From a checkpoint of a small transformer trained on Wikipedia.
Size: 3 heads of 128, MLP 1536 GeGLU, vocabulary 9769, 22.7M parameters.
Architecture: RMSNorm before each block, rotary positions.
Training: a variant of Muon for these matrices, 411M tokens, 6264 steps.
MLP neurons of a small language model. Each row is named by its layer, matrix (gate and up: input weights) and neuron, and shows model dimensions 192-319. Each number is 500 + 40 x the weight over its row's rms, rounded and kept within 0 to 999. Numbers have three digits each. A neuron's up and down rows have the sign that makes its largest values positive.
After each neuron's rows, "fires on" lists the tokens most often at its 100 highest values on Wikipedia text that the model never trained on.

L5.gate581:509469509502523479486493488508466496492552493527523518485482492441503432528459623542497513572544560533443496457439465514488487554518465459527520495560573478552538556479423454526555511542421495534459473556496481530456586501509454493491541482513589505512501436491495585515441501458467530453517611529499449602419487454444461547483493496469458549531523462522493442544516466468581498540503
L5.up581:490510491505512560502439559604442505544480502483490508554535493513432532487443565471503463573525480445463444534413528484526478536497522589562553460519504508503561506480498482450467507414537532516456469556514516549506492496488452539466474546510494576513564479517431544532483518531520520485508515461591484515454505473454459495503493473522494482507482510542492481515514522546533536489519
fires on: " Y", " Q", "ats", "its", "h", "at"

L5.gate46:524551459461465498507468502487507462484479512497502500524502489548557483506502543507573587507514442500534446445506516495521495514517600530475441441549557558465525565480492480410462495484481498496477418433469511501552530599533540506553567517485513486503586589521493452482534506430500527589436483498470481505529584621495481470528522489511510477487505564518453476475520535489469512503446
L5.up46:453520463540489559450527445498502560461571515567530436516512534490493580537458474541492451464550581518510543510541548524438520501531538539475495473507452492441540550437461472573450552506589493488557491518483500478525561514417527535512581511510502544523547504512511512519558497457513492457443557569548458498450542507483508499602484440456542443508521486553412506496497486556511486513414
fires on: "ac", "e", "g", "r", "ven", "ale"

L5.gate910:514524467466529529519464461468522534458524439516455527539454524529501610480493570506554473507483510571489529489534459448514530524467481553539464539496480498504491535478526487509378584509534481509474522459569574554489494463528486454532421512469504527553509473557525412461532450527518543476561486490461517503481517552480480546500507460471576488498468501506514509514489548487594512537537
L5.up910:505503485471483464484496523494505442523570534456505481517551439553557548495504472441480543442509559548546552451552515502545509558501499502523536561479517493512468505507531463509445521507520458546519534439545549532562449522512489499482523443470474520483516444491530460516538479573457548443525556520550482532446520508533425448442492509457526512474505505460491467412552557460492469545574
fires on: "/", "===", " (", "==", "C"

L5.gate394:512388510526494529509490552495498476466560538464538585496494523538481538526491530514482489531525495501493533475466516393489483495460487516545465451527523540528475519503449570511496514518534509496501503516367491509510439562474459509484505522492462576525535510487525505510523504451510477472534550581459479509552502538488520456467504460555544526476437538509499474482501529552574475500513
L5.up394:556478563501516517498514493477477481528429477546516496579431497479496499534451539439507504503446473451408420446481506461478439433500481467565521527495447508505483519417535502505488470513620459494554526502497559478491410475500533523586416534585505532499535501482517498461522544486566477455458563501435480527497422429467484442559467523539457504513413491485451506537547493533446537538527
fires on: "w", "h", "m", "qu", "f", "i"

L5.gate1100:517444448518529552493575509531475479493546509527544415529479509481591495516464537542568430595478525504516432577514473516392492480532409493414436519514481498522541461496505480446499538511469483527514490463496475496444507485559507518495512530518526509430527514474510448461512514514464482406466518490537534540497495531517512491448533432550445504455511478529501442504569555516498504494546
L5.up1100:497506426522545507588454466538506492515459505562503495496428510516483501516462494501549476478436522509465520473461500469474568477424475501433523537469530522439454574504478471487559502488566444446479540476536538452470547519531520559470532448520556550496488437520521467512520541472514494513466514492439519561494479525533502492480483479522409458506589488453483501460531524454479513552492
fires on: "l", "w", " Kl", "ur"

L5.gate359:511453549457476498512587508470505438591465520506510512462445478481550439528553528513505446472461489503471534534546464475459433518400538502510464489467489570535515472543438560471574493513485550565509562497435497519464524471498469581412465420547530511521475518482510577583543506500483469501484452443606576553517490457502469535530480416463489500520482554525564497497476497524485450429508
L5.up359:443500448472482510514558553499473551494523475465466473469460431502515527534505533547471536542489487467494455523430527495543515520541500472526543487474489462454491502445553453541491550470574480464520490515523523584506491526552507543556541535508517447457478462511522584569514518416512463523461462492483467491477485568448493478413502455505464500545472492509541481466458521483481542548414
fires on: " t", "Z", "A"

L5.gate4:408487534507479511451521512378515519461476478556590427484530511509505502559461520488485439457497462497501482451537527555514527488526493515571489502491521511488536495506491455489490508522587486522505455478527503454435486470499439495532492466451471511531547531484472449545521624547548517510560476497446475473500487492495450459526429488529507490528470542514466455519488490479496474486513
L5.up4:500537526527441497450489468505497477488513423503499519467543501488484493541503568488578557505519533554522479496471464482481489446453534473537472549420570551468504476529475404605513520463482493493475518492557528465521447527464521446486495512445536489480554488446453508361522581481404448493444484453515507536567500535491410504472425575490504490500476513462487501523512458525452463482474
fires on: " in", "et", "am", "om", "ol"

L5.gate1454:534546516470501502445469578496450448515499467517526540501491491439592534508525512579469489559478502549475559438483505464589479481522504435548491493511503528573544503511489475529542491505520473520528518490527558486473536455464473478534446466500416494541508515450554458506393479421499450488465539555524432439509512504491516592518566418502589511501520464479504515553530488471539519511523
L5.up1454:564439528456503554453487405471515467501521442508541529551494478528425476528523471518433487434434502605467525446476514483552516461531549509474469535468551521530421569569550547494508423543512539513557520543400414565471537453484474508562438417503478461571484523556446466497534491485484492494514546505501540536554467563452497484484520448522473498513467496446535432510474440538482510461535
fires on: "%", ")", " |", "es"

L5.gate745:453522499503447477555533523502491393523522500580539479495497493438484506496539452502420465496511466504517518531480501524465485484502506467533555454440488470481597547523588473537489495551488489455474430489528522555462492487525504451523491548571485515495501497501507474498498534546462516516449488439494492473531469475429578450506433516543428458480462571528498596543449560424496500489540
L5.up745:490592447562392461538520503452520492558591541577492495432492488516539383520550471490486498499460501531570546455527498531481534532461530554477543548480535468510437519543527539464450546536509584453494487472488472566485522504454479606473436438495537471441590576463423589444504510476440514550485537540496600489455521480501482490503470451507521544563474563487455532491513455518534525507555
fires on: "ik", "k", "ab", " Pop", " Sak"

L5.gate1200:449484494524503504452541538416475530519463481523532513520488486514450522610436548507424584522494510512553470489489466471493478559520561477513564603560536520467503588561559506550432496483565467478408514488488521482510540487460518503569500533468473494486512473508551579458571496597471538507439477562490533561552532496529427506520525497541487504459559510461463459471483518490487462512513
L5.up1200:486504475520490499509486453533519601445421471508484480502503468465430509486466516497481553527475547525433507482464461489465484525544516491498520455577547470494411458491518510578426517518568471485471454507445523471497501458527468468510500560454446546477516538489481568432568466488516479513443531447470458506525465503523485516523520538472491515461499542468576407550498526558467477549457
fires on: ",", " V", " van", "ur", " v", " de"

L5.gate361:496516600469553516510528495505473509532406466569530486473462523487515479510435502497535483459485564499488533525466480490509479538446540456518538498528463450501489514519659518514526373509537535470421581486549438459498476564471513543444453485455475507505459510572491509495454481440492467597479400446467480424575518531438463541520446547456468449524425525561492532438551418537500482541487
L5.up361:603521474590475535453496518489433468539477470521526502498550529393548511560526503456519524473480485457421510473502503435557517479502521499496478526581485512485429433496451474510459498446495554512419516611496488506457483452476499533546472606522504474492505558523549558485541546507507450560451483472519504551460507496508436506562469482501521531535479448519526487513536473605457460445487
fires on: " in", " by", "it", " for", "im", " In"

L5.gate186:538548545443504599491482462547483526572464556537495530493510559491484464545516511468462496550448555460464453556484472469529492439484538497468452523540508456537485515468489514506531498547458537508497549492496603486491521517571493540510475461473407475493566502495534511475533485586587527529534483548555504518494566472487559522530480480460444502461519520424458449414443451535550484449524
L5.up186:509459515444430562559487571485511493525500533531510539533535510531497494500485527489441470503550495553528448553508528524541492476448567503537443540498531502477568536625468510505436517539432446532437548471517507511426463518449507486521453551537427501542519481507498517483583467541560472524509423526466508510526560506494455472546459500487411460501485607468508478425518408501486584437535
fires on: " re", " dis", " rem", "omm", "-", " Dis"

L5.gate604:516463551527490520550495513500486462532495510502444485566461536543569480502517473570497456541497487526481483514470556503470546474556595508503503475490484485511466462510490563482437549579486479504534426521513505514541582488527499528471550493539483503491476498480531499453533508470466537418530486535554467470493450443463500596471425543552493509464509509476480498561500481490521498549475
L5.up604:450424454469477546548514477419492508501442517476482539451556518496529452559476457480526528513533436487532491537494463475506453544478523454489497507453514489517450461517504614486466548603526502566576465470522503477542512456493517542532526523481441498503488469469559512490574454532447446457523513535525513471501425506477512506514558562585608422446557526556517503469433517471496491443475
fires on: " m", "re", " sum", "qu", "em", "he"

L5.gate833:549480514473470434490471506417518556454467421493498532460463480499516478533453472509439395572541511542538496518507517461553563479566493532495518509470563541541497537404478485514501497489555504535526561543502508500462479539549419578474510547554518516575468476504535438530462502461439441524540523482519518546565475505437496514527436480460544486478514491463514450494511569445513421554475
L5.up833:493434449519575539472470488508499479422515466478563473511560507537539582546533539531485446576479447475523447388512397382508503463456550478493466442526504572534518492530502419461491460524531475483502511516497552463467579530539475509480489455483533609463561551539485565516571482501482550483452473554476488551526540464477509474468449532549461496571504563502450418446501488499518491489507
fires on: " t", " |", " to"

L5.gate994:489524542468409533442485438528455553500518469452507507455501514504546468433491464582550484508436505524474478482435525523495476555465504462530515507495505553543529445432533465527488469552470548590485508463491432522541512533495517456525530512464475514469476515518439508478543521532524562479499496534484508458470488524473476489480461482544518474557461513495459524496494587485531495468471
L5.up994:476453476569580537520495509466497523475501461515498516541466475504434500422507497468572514471483457554439516513485507555500483491460579553446459464600470539480493532419546489596498445477511592521515503544452476410431518553466559491562496508488511442509464530465473498501514387453504506524566523478476449507517526482510515529510466440491536502497521532529536517563514585507526485502495
fires on: ","

L5.gate695:457561485391556554487478481484512491516492497502540444583489400534474477543465490540472566516491511490496439494490496465478512481476530480477572464496491537487557576518470489396493525536431503551520555452490506468550550462504570535558503483523474417544507512519498509584583451521494518544439481462489507510535623525493565572544502510493562547520469419507461563569462487487539519500454
L5.up695:424506449480512442556491492479571456458474495489491445540498444537474474525450570473502538514496536477448515529495454474501512439544544574485520502477470582510505438525506520486570493491512532484527527539550489566564484558457453551565513456551490532402461476597474467518483465487486522487515538534492529400552527531480428504486504545519480423468493420433506516566525573513509479495534
fires on: "ap", "%", "ag", "im", "ip"

L5.gate1286:557525490494489450493505558472439503500494516520498497453487527547511491481462576596510452481492443506512427542519440456477477495487477443501489510466478432534481475533496454463525552484491502522518454511425598464497425514501477544500479460415444480496529502549580415552516535483555486520484540453516511517506572449457469462540429544516519525509567521513505418435454504553567454574466
L5.up1286:600510463493482522478540460433531517537502486473438533506482573493448523526545469479574433486568547528467538507527499462476451513480454412498488506476550451484468492555527523503466490470529465537482544505557455456492553484513528514562535514418573494608496512491448647485520485530437524525527523475515522452450489432495552510530481565436501472509517485463557545591550535462555541566459
fires on: " to", ":", " called", " as", " by"

L5.gate1368:546550502450476498431513505519434426515543481426518461452445521461455547455501540475426491477472448555558537443589533492457464499486530474499529503484504504533505485496513589509483471518501461526488494543517503488443422487502587451547507546465479494496479466537484445515449561510469498483480519496519530523506493485574470493476478497536551459490457520514469517446455562544557441525474
L5.up1368:521531588484494536511450435482574471490429468518516467513505496605499550454520426513437564516510445513553471505478490531462495471484516416534491505466531465500443480516582449510472474454503524513455505464496436492543439462511456553578554539517532472564501461477483401532459532531509507508438475524498505521530470434427538467396522440396585495523497514459521516521438459509519521449500
fires on: " Z", " (", " at", " football", " for"

L5.gate468:573543507517457482524498457458518509445507501454542476511517527434551514458485501569493529492475529518427591502526501514495461610548473449398456492528471528380516540526569449470469488506479433441531531512570531493522461451439469520550467494495524383484524550481523487555492475487478471515531541456514449494594454519476472530504505486520495471562481554521494568523485550466448466498478
L5.up468:558567412486575452567494441527499391534504463404467520473559485407493556458519513532529501402453539468521507465530507549550502555454506483458519540545497577469527468496506578524485564495490451542504481457538524495498543435572517457458542487536554409504500525555533469484493477479500499500559452553568499596491463546472457557432530519572478525507439541532471530518531455560555511457427
fires on: " on", "On", " On", "in"

L5.gate629:491579491479485481513513503511532443489496523470476514495462465518520463459506599545471454471473535537494518476551490467521490519525490590499504638493521507483507481482525571554574451565477508502534492495453439460479488440558494467535561542471531606463393474447567506555508525521486470533533495453479538517400499502595505521504551489475476501446498499423484489475384515520494481541542
L5.up629:492519548505546396556579452454468527459475555494512459511555499535482521491528558459502442585477490457580454538464481557540491448479542503524469465447581546446490540491540566457527448467483574587424500549491489455520555479488512469463518527519483501500505497505533471511439498472574461594505475528526502493502490516483541460543426498473505531458502483481464465535569467493514490484478
fires on: " B", " b"

L5.gate861:539491540520487520520455481509527587485579563489530502440483437461507502521468547533531506558374477560529537469490480425521482516494478448526508513468473495525497494506554448553462510509533453508497578447579481472462524507517536452440501553522492579497528494526550434472476564507516466553496488536486451548481493514437542479491513509390575504463497431491491466477510521487522524430536
L5.up861:465509455483508443426479607477495468498567482503540514502514517511529512552494455500526451577510531515416519502444509460535543535470484507432483478512451466579480524498479443464420489465531507514554507475496510454517526497470473473494519478519459501485462533463504492511529538586447489598505483456531482509595546491494487527477532462552473438494562517537559454522466599490492507493510
fires on: " t", "of", "b", "od", "k", "ition"